config.yaml
num_attention_heads: 10
num_key_value_heads: 10
norm_eps: 1e-05
positions: "learned"
bias: "all"
init_std_o: 0.0
warmup_steps: 200
schedule: "wsd"
decay_fraction: 0.257
batch_tokens: 131072
max_steps: 11078
MLP neurons of a small language model. Each row is named by its layer, matrix (up: input weights) and neuron, and shows model dimensions 432-623. Each number is 128 + 24 x the weight over its row's rms, rounded and kept within 0 to 255. Numbers have three digits each.
Before each neuron's rows, "fires after" lists the tokens most often just before its 100 highest values on Wikipedia text that the model never trained on.

fires after: " |", " at"
L11.up299:109139099138115173084122153109102135120112124125154123134165141097171171142092120132142129110142110122109119120158147153149129140188142115160113162147125116159102146132123126138125172125108128092176116196145133081128110141163105098122164144157160140099133103088117151092103122111170144139113139084119127137135105063181114072113110167126131120138117116139150139122096148093147128137158095097126118109121135103124107141112152150116138104131109123107112139119114151129142101151150145112121126102115137151116098129144075151129140134158152109146147160105126106177134141154161126136

fires after: " 0", " ", " N/A", " 0.00%", " 1"
L11.up1691:116125150145168130144090116119122168108131121150161129110137112073107160114127124112120097128172090102139148093130126122150109090134126133104111159144054156119124119138081109117108118115147128127117111092084114162157136154116174133124137158152103107123135086134157110117132089153150121098123145138130172113127106161126149140122160151097124104108139075128159120132167151149133108142126134144110082163120149119168151165136138131121176112168087080144117107148155135135108133122112114140106156078117142125121101115127107120130109119155123109103109122138121079149185113131114140145

fires after: " |"
L6.up1910:146120100116126158141129133072111154114149111167121123101159168115126117129165126110132129113122152136132154079125161125084118126138113046142124134108178150118171124142130198081131150115141101112080119120060127123148129132103110148123135127092143115160129122093145124126137087108125072111110145095104111142131132140099129140121158119111092114126110151114117125104137142171090092118150124126106096151118096137184135111109137112135150110126155120107151115102127126160107163141172146150114125147125108132144129105116138129131123141112114128157115142139142132089115097138113111105

fires after: "\n", " 0"
L11.up1439:110130094111094170148161142150130113093123170143079149146123113154113120095087106102132082163165105141166086127151072105117082115176126117139126130122156130092123106126114117146124169137121149115128126102157123133139106122148138111127117139096084145144108169114107104163141123113135133121103140132104097158102123165174196108147152124128138127120131118117122117122175115140139136116138135124142089113142142073132143120168130110113115100115120131104169098124147123168148107124192100117092095146134134080117095120128122113112161152115108115112138164128112068132164109112120155139

fires after: " the", " of", " a"
L6.up731:144152115137157133132143106138155121181126120130127141147105114159139150148113146149178153139106128128106133171124108131165144120127127124144112130095109124130104126171134117125112127144123091122136086154119131157178112099130088118126126148159156155133126154141134140084137145109168198148132119133158136088159107153128148109175137093114124145129049141151131101155106151103104123139161105104127116110126174132127138128099097140109120102131127072154144119123084126153116134108084125122141126120100137156129137161159137120131135140129117159104084145127144124119085135112133105150

fires after: " the", " The"
L6.up497:166161130117118112121111180154127129105140127089129155145092145049141111147122149146107172130120162140123160130129133154159125147125143100147076119134093145114179140094126127159123127147149173130101177101119141113101173094172131163162135166131131098125115123147143112159149109095126167121131091136118100156117160128144130157168131158147108134153114135123113119113115119109085128130141139121127105131125108168126157134118161111109116147126117119113102151106153133143118146169091122139097182122104124094100106128131142073127081160094142173138160128141125088116121133169136173139

fires after: "\n", " ", " 46°", " 39°"
L11.up991:104135123101172148172082095154117166140132155106100108124139136181133149125127097110145132156075115101155114133148127085173189131130086130140139138157093116147109174163104104148146158104128153157173134116143098133140121125109105143110122156125165100131104150133075093174139122129136132161151127155084152148122125128113126095157121195157126101118100078101099119132185109060109066129086137153144138115104157073142110102145128155171131183118154128167129106128106090138149110149091130163135146140117112144160119095142097117115192143110108136096086130116130160135109095140157179157

fires after: " |", " Plat", "ar"
L11.up767:095134122138127170122142126117082101095094110118128110110150101147185155141144162086138135107113119109116101124133138143136123107131133117198100146122100078126104116150126093144158113163132150155154122138120149113134153121076118114130144152160091125142087121124097085124115134132100112128105151158114121122158139128145118139123146123125149182102151141138161129139136153142183128122088112162161084157117128114174149111107139117107105158156061094122126132149113130136096130144074063110080113162085156138133139157119087130119131141124150127131161112138130126109088078116181148138